Weights of a small GPT-style language model, trained from scratch on English Wikipedia.
Size: 22 layers, width 224, 4 heads of 64, MLP 640 ReLU, vocabulary 8192, 13.4M parameters.
Training: a variant of Muon for these matrices, 460M tokens.
MLP neurons of a small language model. Each row is named by its layer, matrix (down: output weights) and neuron, and shows model dimensions 160-223. Each number is 128 + 32 x the weight over its row's rms, rounded and kept within 0 to 255.
Before each neuron's rows, "raises" lists the tokens whose logits its output raises most directly, leaving later layers aside.

raises: "name", " \"", " '", " term", " “"
L15.down236 [ 22 101 139 160  63 143 208 148 127 105  84  75  94 143 144 197  74 140 166  91 171 122 120 155 120  95 164  84 144 169 109 121 207 173 104 109 128 148 104 128 151  96 176 110 126 173 169 100 117 182 180 146 106 159  99 148 143 156  98 137 151 107 109 114]

raises: "rs", "tt", "rd", "r", "pt"
L3.down19 [129  90 144 129 117 178 144  72 174 108 195 102 134 132  92 122 134  92  84 124 130 151  82  95  68 140 103 193  85 153  24 143 110 132  91 163 111 101 148  98  81 168 124  92 137 167 122 117  97  86 126 138 135 114 163 163 108 116  73 109 179 149 213  87]

raises: ":", " :", "(", "s", "ace"
L12.down501 [132 158 124 167  78 184 139 142  79 103 130 104 142 143  85  90  90 176 108  99  78 125 153  64  96 108 137 162  90 138 173 116 121 127 163 159 112 128 136 168  79 135 183 121 116 167 125  87 127 147  55  96  68 128 109 120 150  98  99  99 184 168 141 192]

raises: "ging", "ling", "ler", "cher", "chen"
L12.down129 [124 119  89 102 196 148 163 121 118 126 111 111 142 130 128 112  93 106 125 164 121 113 121 113  79 128 100 129 154  65 126  91 158  94 159 112 191  97 119 120 189 111 212  83  68 102 203 141  36 104 138  97 143 102 173 158  93 115 177  89 113 173  88 162]

raises: "ns", "n", "ld", "pp", "ft"
L13.down80 [192 101  68  85 100 146 159 141 150 106 112 120  80 129 102 100 161 110 140 182 110 135 130 113 137 142 138 128 145 148  85 124 135 172 169 182 149 160 111 133  83 127 177 132 153 101 123 157 148 136 178 103  68 104 106  93 150  89 105 122 109 106 121 145]

raises: " Secretary", " Minister", " Succeeded", " Leader", " Lieutenant"
L12.down158 [ 93 135  86  90 141  81 132 193 105 113 143 132 121 163 139 113 147 163 149 105  87  83 107 138 122 155 151 152 160 140 143 155 111 104 104 136  83 116 145 120 122 138 154 158 170 105 148  87  82 134 139 123 140 164 134 137 132  99 202 111  99  72 156 127]

raises: "ing", "ating", "ting", "h", "ed"
L15.down234 [ 47  54 164 107 163 161 147 143 145  79  87 130 114 108 127 136 125 187 147 144 110 103 125 146 167 134 104 101 134  85 101 134 162 172 148  61  79 161 180 116 123 159 114  23 117 125 111 132 156 124 120 111 104 111 115 125 148 179 134 131  91 163 139 106]

raises: "ology", "ore", "ories", "ory", "omi"
L4.down136 [ 89 123 143 102 227 106 166 114 166 149 153  70 148 177 140 100 186 163 110 107 125 104 174 187  68  51  95 104 139 128 164 112 137  97 152 130 132 132 118 174 118 119 127 149 122 179 132 143 147 150 159 152 111 139 144 118 138 165 112  79 133 142  92 150]

raises: "ies", "iel", "ied", "ij", "ey"
L2.down380 [152 130 158 137 160  67 150 127 132 129 116 125 197 155  82 154 149 122  99  95  93  79  65 122 132 155  81 128 127 106 174 108 130 125  79 145 109 130 129 120  82  70 152  81 103 170 123 106 205 146  87  97 126  66  99 114 152 162 133  86 143 140 133 105]

raises: "ft", "ift", " same", "bal", "ber"
L14.down272 [112 126  76 107 111  97  84 130 139 179 127 114 148 208 115 171 103  61 189  87  79 109 129 131 139  69 138 141 138 126 133 135 177 123 101 190 168 102  96  89 132 141 122  97  98  92 150 184  70 112 101 162  85 127 137 131 143  78  83  83  99 140  71 114]

raises: "ze", "ulate", " their", " themselves", "rate"
L15.down48 [108 117 167 153 139 109 126 154 175 103 107 108 102 133 108 128 118  74 120 159 144 185 192 142 153 119 108 159 143  69 151  74 148 185 103 114 212 149 127 114  63  97 119 141 112 198 116 117  84  87 211 106 199 123 106 172 106 132  80 105  72 166 179 102]

raises: " begin", " allow", " continue", " provide", " become"
L19.down589 [ 73 131 114 121 140 160 151 165 127 107 166 135 127 193 159 176  91 142  69 191 154 115 137 113  76  86  95  63 139 118 137 159 159 136 188 155 137 119 128 102 161  45  99 109  87  91 173 107 149 156 137 103 174 106  77 165 161 117 117 139  97 119 112 148]

raises: " it", " they", " he", " she", " there"
L13.down352 [ 87 162 156 143 132 167  86 181 138 101 121  87 101 165 117 127 124 149 150 162 123 166  86 141  92  99 140 136 119 106 147 152 172 126  94 148 119 115 133 148 110 134  83 131 128  87 135 132  77 141 158 119 179 164 137  87 131  71 184  24 132 102 105 115]

raises: " \"", " “", " '", "the", " Type"
L15.down475 [ 64 131 142 147 100 175 122 102 160 112  56 122 115 136 123 156  94  94 153 106  74 122 158 144 143  82 116 101 145 166 157 133 145 117 158 100 154 121 145 115  70  97 101  56  80 114 151  75  82 174 138 107  87 160 130  91 138 148 136  94 161 143 155  98]

raises: "rate", " their", " his", " its", "ulate"
L9.down425 [112 141 170 119 104 141  87 169 156 110 119 162 116 201 109 145 102 157 155 177  77 124 172 118 132  85  85 158 140  77 149 106 141 154 131  60 163 121 158 142  87  90 135 100 124 100 149 135  66 147 138 134 171  92 128 153 151 102 121 138  89 118 150 109]

raises: " become", " serve", " continue", " reach", " begin"
L15.down637 [113  85 156 122 134 114 139 187 147 107 115  89 135 117 156 155 100 128 133 192  92 106 157 136  81 175  97 160 136  92 134 112 178 196 171 122 182 167 111 118 151  89  91 106 135  48 137 142  96 182 144 182 133 101  66 169 158 140  70  83  93  94 152 106]

raises: "vers", "ver", "vi", "vis", "ane"
L13.down433 [116 102 119 133 109  93 134 101 100 122 143 132 169  97 107 132 150  75 179  82 172  98 128  57 111  92 137  90  81  89 102 150 137 175 161 110 159 120 110 122 184 110  70 122 169 147 133 106 127  90 158 120 105  75  81 149 106  97 131 136  92 142 129 126]

raises: "ment", "able", "ing", "ed", "ments"
L13.down496 [ 72 139 142 129 170  99  84  70 141 109 105  91 113 152 175 134 110 179 141 135 125 163 157 131 172  96 103 154 106  66 117  97 106 119 109  61  52 143 242 119 109 159 155 128 153 151  85 112 129 125  76 166 167 125 152 105  59 156 129 153 148  88 132  81]

raises: " champions", " championship", " league", " champion", "ense"
L19.down181 [129 110 117 115  68 147 130 183 161 136 189 128 154 116 105 179  75 148 128 130 123 127 171 106 172 140  88 173 112  96 117 169  66 117 182 159 179 106  79 120 166 126 162 119  91 156  92 104 129 198 105 160  64 105 127 144  55  85 167  77  87 100 120 131]

raises: "rs", "ration", "r", "rew", "rm"
L13.down602 [183  74 137 110  98 187 106 111 169 164 167 143 157 117  73 114  93 157 108 163  66  78  99 129 195 118 124 143 142 156 130 122 124 111 124 137 142 144 175  81 142  64  92 131 122 118 175 122  84  78 159  96 151  74 133 118 166 124  93 103 174 112 132 155]

raises: " he", " they", " she", " it", " there"
L14.down70 [ 78 147 163 143 112 170 130 148 110  77 121  78 109 122 118  90 135 168 124 115 116 138 134 114 143  70 146 171 120  87 114 182 183 157  63 108 152 154 163 183 112 173  73 143  98  92 178 129  79 132 181 122 161 178 153 101 142  90 184  37 134  84 125 106]

raises: "ment", "t", "ments", "ts", "me"
L14.down135 [113 133 151 133 166 133 140  95 174 139  91 128 159 137 144  94 128 123 160 186 123 165 198  74 176 139 145 119 137  39 127  93 129 112  67 111 122 153 138 157  99 192 102 141 111 135 158 159 120  60 111 139 128  79 170 164  58 189  85 134 123 117 118 101]

raises: "ity", "ally", "imo", "edo", "ange"
L11.down360 [166 112 115 148 187 108 156  74 156  93  98 119 103  95  59 102 152 153 169 169 175 104 102 130  84 184 100 145 150 132 166 123 162  88 125  93  63  72 113 136 112 175 132 107 156 171  59 151 139 146 173  54 127 149 150 123 114 121 135 150 123 111  95 121]

raises: " They", " Their", " It", " His", " These"
L10.down158 [ 10 125 185 120 126 107 105 224 196 115 147 135 136 104 135 189 161  81  98 124 107 173 218 182 150 123 132  94 119 142 158  86 189 136 129 112 142 114 126 153 127 112 144 131 117 108 118 117 151 112  53 127 126 147  98  95 120 102 140 103 154 116 168 106]

raises: "(", " |", ":", ";", "}"
L15.down298 [ 59 156 162 165 127 128  91  93 115 129 141 119 124 115 162  94 135 170  93 117 127 114 148 142  89  99  61  43  43 152 135  88 165 147 108 126 168 118  76 172 129 166 158 157 116 116  90 169 132  65  79 129 113  88 155 114 102  99 121 149 135 166 129 139]

raises: " £", "$", " $", " ±", " +"
L13.down468 [107 143  99 110 149 155  58 162 137 170 106 110  78  95 183  72 153 144 148  98  92 130 176  90  89 125 105 169  27 129 112 133 159  94 138  85 151  64 123 171  77 124 150 134 173 121 105 125 139 159 130  97  89 185 134 144 100 151 165  89 125 162 147 162]

raises: " \"", " “", " '", "ive", "["
L13.down460 [ 97 179 128 161  43 128 134 121 164 104  82 164  43 131 126 108  93 117 138 110  81 136 110  88 169  94 132 195 181 110 148 188  80  93 221 107 198 112 120 122 159 131  99 129 109 131 125  82 112 119 139  62 142 123 111  84 143 141 145 111 129 131 128 142]

raises: " Their", " They", " However", " These", " This"
L7.down441 [ 97 144 158  86  92 146  77 144 146 106  91 112  80 153  96 171 152  70 115 180 135 143 206 176 137 121 142 117  81 146 149 125 173 136  96 101  99 106 144 167 138 121 100 128 182  80 135 173 151  95  45 143 122 166  73 119 129  95 122 155 121 163 169 116]